python train.py --norm="layernorm" --lr_mult_down=3.0 --batch_tokens=65536 --train_tokens=242300000
MLP neurons of a small language model. Each row is named by its layer, matrix (down: output weights) and neuron, and shows model dimensions 16-207. Each number is 128 + 32 x the weight over its row's rms, rounded and kept within 0 to 255. Numbers have three digits each.
After each neuron's rows, "fires before" lists the tokens most often just after its 100 highest values on Wikipedia text that the model never trained on. A number after a token or word is its count.

L4.down116:077112153149136100103127129121132113114132160199137104123148146125108123105151140119120139091147105107147102168102126129172148108132131149117151130136121144135177116157091093110108065085151100180143126110105149163152183076114161132101071193141119119126138129109060078208162147116104179075137113115155148130074162168133121096197150133150117167099068135104155069092105147154139193082096170177057132131097140147162153191119154088150146132133111082099136213172114151157143156191167121096192117069144146080123147082129147125170087101125107082119145055146165140153154145065097150081
fires before: " " 55, " |" 4

L10.down738:145117110114160043086140132122155134154140151134124147130139130157139076094145164098118099141171140101093098106157100179123110116129132155141132106105158180164136102119126158118112114151156155147151109142164085139127072120148133097112132140152176137113138146130151070136139102111061119141078048131122141126147175082113104119111128091182156177169139109168099130133118142124122147127158098159123160161067122154182151126181153122122133141080160121077129123103178160119061054138054113148189186103213110174130112084119133175094100062120144094142193189097123110172136131150125141108
fires before: "2" 51, "1" 43, "0" 6

L5.down783:110188131178120066066088090111101132117100109081153130104174075128141128131130103158146118185163111132132144146094151160084180156118131159122099074098102178166141060143161106053156148160117192103118093131093153156127139115151134128098131169170122093112099107132136134191122190145118041121119140165181144116102046098114146198121140144148073182147116164119098112099137132131097149144118102141125137150105136136076143132165096122143124140105125216125087141122144151099155144174158143117134115092150122133116145113182077125160151131122128068124157165105144099123103104093164108132
fires before: "9" 88, "0" 4

L9.down801:086031111133135168099104138148132094187183151172157156173160146211168122138148196104118140134184074100132100131138117158120088126119105166093115164096156118184151116100136097187133148091102160151092112152091134154149056159082130096165113135136092077127154058081204092157105116116164138131168140078126123175118114167115174110116163105116115124149062134158099109086173149119165117179099120157108144134135156117082107123107130139082087138092152062112103109194176129118091113124051146084143163164055153138134104141133113109136122157136151163113134100115107049109170143131143174158
fires before: " " 57

L10.down631:150162133126107125106128173161182142145161116149138156154099109131065138139146249106102111108114135150090113072119130167151157137166075173127113204131118151103108164156153173157144165130107172128120163079129168150098151165114104073126078101148114131165121113089074126157151157135133154163152129103101169125142119166106119117090156130152147122124124080105184107146100142138143110128135121118101122151067184137102162110081140109166153096121096040172045064134116140144093117195096097124171118076104130053144157158100100111187073176150121105130113161154115085077147080123076144131
fires before: " to" 17, " by" 15, " as" 7, " in" 6, " and" 6, " for" 6

L4.down166:124116195148142122089131095115183089135098138087082126130086155143201136141089130154142095165151184145128117144139178099114158112098127142115128147138176170109091168156156075052082209192104120142088107112119038127098075082112127121098066175116156112117130140107063120090125087201124118103157160087115129117115138134141089129113119118171193105116128098081102114087101087142145095093174065126169185207111164115146164164111137129091124161131128179076114124190092131126129123140169121145168179173099107189124149143094135130096121159119133125147176112129110134092077091113124167087
fires before: " |" 25, " (" 15, ":" 6, "==\n" 6, "==\n\n" 5, ")" 5

L4.down722:169117072079120107129139082159147108122134119098096150141151156182113136108067133111096115131089135147129109113155082099102135109128130202091141156095150140118171127154135116106173100216131215117126122114141155099159148131029158166103106095118091147109160182108079162122174060187135171116095109180142096140123158162106111128108167102175102082161115101182134102177170144120156127061107121143105115142081122124152143110090139169133129090093141078104079073065143139135072110135111170087154163082171132163144102105113141183170172134126124153152140185125140134097101116146111127063
fires before: "1" 40, "2" 14, "3" 7, "0" 5

L7.down595:133113153095161112154139152103142207166096128111119164135207135161109155161131192092100064152100117112161107078127129144147137161116224141107090175110140142166192154131190106103137115046119097119196120155144171093117204202136106158052090125102127112139133123076094068153156154083106102137126157094105175069114194102095055092090170146148143144151144152150147126119108161128117132101133110126136132091183091201124087067172177095113119096115184062138089151149156144143122148148089137127176174127121120155110143154100162112093127117124140100113175145072093111158104120094123110108
fires before: " in" 27, " to" 13, " from" 10, " as" 8, " on" 7

L10.down119:149183108120200102124142070117172127138212120141149132140119148127156063088152141085091136150127151079087128158113148189119124168104120153149135119123103107128171097133152087093132149135160153096128072177128127176163029120163123058136119121060114172136124165107159076151107107085095100139107179165117114063106121069211124111115080159153119185081101083171174104125156131186130137170157135177115124134107071112149108107098089145071148151136172087127136071138125142084112076102104135157163142146136075098128184130106134155145094122120152153117159132150166101119149141133118149151
fires before: "0" 35, "1" 26, "3" 12, "2" 11, "4" 8, "5" 5

L9.down679:134136115137168151111144163177167112066121143177129163158098167084134097155148154149113172215105159103088147184105070085045150132136153186169114176141078115142137098124162135137111086159152166164163177111121146135101096167116081087116131179136143084122129107109095141114100121132168134154087160071083117095139162125162117138069117158193116116093116126102146145091175113150128115148108080154105144100123141142130130104138062111142182175064128079072083177165128105160099128082164103090166118113105170143099119141146142128117141135142118133143212140150107107135098149104185091083
fires before: " |" 17, "^{" 14, " –" 9, " (" 8, "1" 7, "ist" 4

L7.down438:118130133162135162072080183204132179043142160123139077158108116174076154130184198129157177130105167142154116112154137101138170113104096172098083094202087150094149149107144084161151132137117077069127111093077177163124114134117137124128166114108134138170069160116091134113186068084144093155107121165133087070088100173129135166078195128159162128137121181126155145108109140067102153170091151114106153058159179183106133151143127146124179181139153089163160172119075116140065096079087159133120096144127092167098138153141133118184140113097147111077132121139063123131149127105115141105
fires before: " |" 30, "." 19, "2" 10, " " 9, "1" 8

L4.down664:163130160117126079084105180141118105146166133104142185124096132154104136117139107169164100082087105120081121119195117135075078100106089130173144095162114151137184074112126159122156163124132116172138111126116088176155103076200198110147124115134104110216124149092134122111137076129148116090175151104130131116105093170175082109143080074086096157142166134125142036119092127121204115118101154120161146112145083140106165095123185186143176097148147130148150152053133121096167135103097120121147047135125119085168123136133169104143132076179119128112073142126114107128216192127123115164
fires before: "2" 14, "1" 12, "0" 12, " " 12, "5" 8, "3" 8

L4.down525:177155220159111112119111185128147053099181174190130089099108097072118109109150144136111189113060139138093165075120088180105121149104134062124093108148154148114164162152159125141151134120082107153133093136135111126079108137127199130174128109148109159147138145100139173204166138150134150086128164103152127133137188112113068145177155146148075164144064119109181124120107127195123131117121177121155115147152127091097071161076138067127129127210177097057140112176131124068133127209145124103123104082093063094143145095169075154164144127093125115092108092107116105141143113174121131161
fires before: " " 47, "ig" 4

L4.down475:140148181172183090117153139097122197103121127090138138080096123066175130094123123131101112122062146120096152120169104194131103113096116136187125143119061090137165168095108120182153109122111108156130099127160127120202106067127119104141133109118086103155113093110099107102146126165145132123137171079152122087098155098129084143151097142090081079109176190150124105145079143164160145120115124118149213124154094163114146108130150101141150139081164156137139128038128048107127153110152117174068115106121105125100107080126075154128162112191146133121063136174135138130103102187093096123
fires before: " " 30, "2" 26, "1" 24, " |" 4

L10.down616:110130152148176177170131134138148123137150186155128135130106162092177077058108147086169085111093053109169078115116098149116184146124108112099132162152120085123163082169125202118167149129132219077136095097094071127138103093128078097203192120124118115165080182130166067089107126150128146163115141112127129075122103119104169119133102137110139071121094102201182127176108083106109101108139190099143144174109177155140138102102165121133159157036141119103139079127126103168151124157111125175174178149141127145148118138071101135109114060113110164173009126146146126136126143120132102082
fires before: "0" 61, "1" 12, " |\n" 4

L10.down850:108066143103135185141121139131174125146055136151137161174099155146113121154118128113164083116164115195148121129131102123127099097111094097122123139184138122146210059228132134106131112080135182188143127119123136151171067115157127109146109128108129114146157149244175133116080118114103122115166139099127116132096100136172122100150093121144097119132075150166108082133130154155137095137173150073115069134116149099125125148093199101126219082043170166141165095149091151077146123155091118096145146140128095173135150092171128143106098194129114097110125180127154081183141098135118132138
fires before: " " 52, " in" 6, " on" 4, "ia" 4

L9.down144:107152164108188015097169120142159112116145114171119108121107094097172071192107110141093125114140152149127156088163110098122112157139146108119118143110119179128069190126095101132106153157124137135115117169097097133138133140130184133117118105089151164098100170154133090133081078097099098118105194126121158049124148112141153078122120090122195142146134100159183119100080121190130129100093131177197192149105098108132140148165130150172133123132193124152154103086136190091190088120056094122105155104094143168143165114162086121084157101156108171121153131151172039172091161130093143080
fires before: "2" 43, "1" 30

L7.down348:208104099124126112091098134129122160143115136117148068103099162149123188178106148079087096147147131120171184135117150152095129104122188144166141144154159178152153147068133086164117178102115115138124159109090090080163105095113103142127137146087163151095162114130231146123155183109168143145113133096137183144139116132139120146089126113119148099158083109123088154078133143160124158161131065124089122100127088120099103159133121205186114120117139100040150130133107113124096131111099079116112125140100143119163116188118142074169120142177139092151032203187135079175104149124072139093
fires before: "2" 20, "q" 12, "|" 12, "^{" 6, " " 5, "m" 4

L4.down623:092127151134063160158162118107132097119162134100145101118131077102133176080088069074159158193187108117144139060147090120098145101103108116137164078107088169207142164108131134111132125120104195098136119158112203105192137124122092165149132109114154172145133168137155126098157166206161107129044103106096153096136089118152118137129144194129159087090060162104177070212074111158159177135131137101089149126133146163130128156094140097147157185141120237114125069120123125139140101160116148171063133141133085124135121126127104094131134135125166111100120076106138119110150101140134172136
fires before: "8" 16, "9" 11, "0" 11, "3" 9, "7" 8, "2" 8

L10.down517:129102160053149150088133151122146095135118141155119147174062121132134164151119083088081166176112156116110185124136133143120154170141152128041165125127144122097107163147143142197153140096104136051108112160176134208099114114117118106146113114135113157121048141131161083142181137114108098166103133147099142158122173177122064112113158096138122122105060116098185145150137122128142100138093112128153132132095127169118097114164143156150036110143097112122046148112166147143133119181141103109136062132100106144075134151134068168181120180099147132190156175139236112137154121094112084153
fires before: " to" 16, " in" 16, " by" 10, " as" 8, " for" 5

L5.down417:153144129144114095087091160126190103064155117134110102166137101138082160129193111121159135168119141108089145161157132137139121087097119125154076100098111142170194154164116126156093206133158106168147101061088120100140085140105149120161107154093083130097076111074069126092135108158157154125094103121137145108106159167164137200099113131089141126142135117123154142098125156102194182137042137058149183093112085145141102136091105101098094083135164196157162109139147180064125143080116156137180123194086088151141122109092146157133168100125056152061097121124119156110140144165116127160
fires before: "2" 36, "1" 25, "3" 5, "4" 4

L10.down646:078142131116141083139118071152121131180097104113076127131175167048082098110105113174171123131099144106112173136144133209065156167140116064147087155177178104188159145140142158085126147173088151142159109131086127147108091149109039088097109146156142155042148131093129082125095121121125178174070178082187159120107203125110126166141113144146135135104159142138194071102173103172045154128139102122114135140111157147133113106148093086130188129115120125138107098148094115121132148126166102141111141152156111151130161120102132091070173109110091139166103111150151080141137083112139184126
fires before: "0" 59, "ific" 4

L10.down238:147132167077170132077110165162119173114107128150135144143124166153216122140094148153105113131086090109095145096180137102114120067125142103117100195164202160116162152085123169145119088122123083124135085133134163210143105126103095129145106136132114123127138105119172065191103129132129111092103111092125113102210151120130152067107154047090185109143109142144106233132144142054151163121115076151160156120111103135159092106110106104133181164166141147111127110181149085112170120081161095053097116189134098215122117146069103114107156110100105149116101134197164120130118160140140144100
fires before: " " 59, "1" 11, "2" 5, "5" 5

L7.down486:145194147117162145163140133140096125099159118104164092166158072136146087158099177159139143154175146167132092116153072182129079143143148117113106040125092093138083102073159143127080170179146157119120151154145165130148083148124136097141144081172099143133099175148100130133169157130156164146094138114170164166166082143145165080077139140055102182130048141100140107167090121195098126103147162164100109131103132162148178162129122102164066158143122156120089166111133110084160171165136137156142142126124105124121102143112139101145121095148123167160096103067118106139144068074062106123
fires before: "8" 52, "9" 23, "7" 9

L6.down143:128134178061128136132146140080085150099101202161116097101167143147121127175111133136115129080125067179110171146120141151158137153141104086183113067142149130149163166131107137165120146101107147105127136144164164123114123097124113128107165089173106081135128134135174186145103069132131161083090159185174165154113143107122079076080144115092162169061120166145160160156113123177152079050075074154168117130106083162080121147129196112112105144112158188064140171109127134182150188153100106151088178150144084124147146132082127125136149061171128103178150154117101171081140191098094115129
fires before: "1" 38, "2" 31, "9" 10

L10.down317:184172093117113105105078141194150107187166070123101156121129097186136186125147052100127224129135135136120159140099092136153108126085157148131133163172119112152161126177099139160155169108137079179171111153111163171156157142083103157120122116110079148174130116094139120180152162109102089110120125136087083162138121123105074133162106094152156156116087121100132123183106168134088121105096133137116150119130145209127125160133084070104119098097069130109165113146189136078110147107097121061124117126118061175131062128080114143131113108115108151114125070173155136121133173106192136172
fires before: "." 25, "," 19, ".\n\n" 6, " in" 5, " by" 5, " and" 5

L5.down134:098075099145110118097141141142136167130138136170105068102173099169141140180110122084129125146118111124184131101146150132187138206168122110132149161094177117105105117156097092081123123153152116103119136108112123115129138176152149125176088112009158148167148082093136149137111150152120130130123118059135147100148114126134124092110204127196084143087143142116177175115100084110184147059150165130091139107094144213105165063171152082155124134135184117112110173104133066118100105154147119142127167121144220092116148115108119082148084076179136086115122206139086145146137123091131144102
fires before: " |" 18, ":" 17, " |\n" 8, " on" 5, " time" 4, " in" 4

L7.down760:116097125128119105116118197193127146094096186167115173176158160093105096178122134155130161109135179116090124165169143124112078130110125140172063142143082169135123137135132166113126136112083130151091124070121175145145156107150143108135118127093147137123107160097116066156096158117134073127075160115196110170134144139148063152163103138223107130096189099112172100149123138151084154149096169123112066145153110126114151132094071147105104142091151142098095169165164102086167121063087206113150135206126059135117149077084134133110148099067122109148117152107161136113148166144075135188
fires before: "0" 99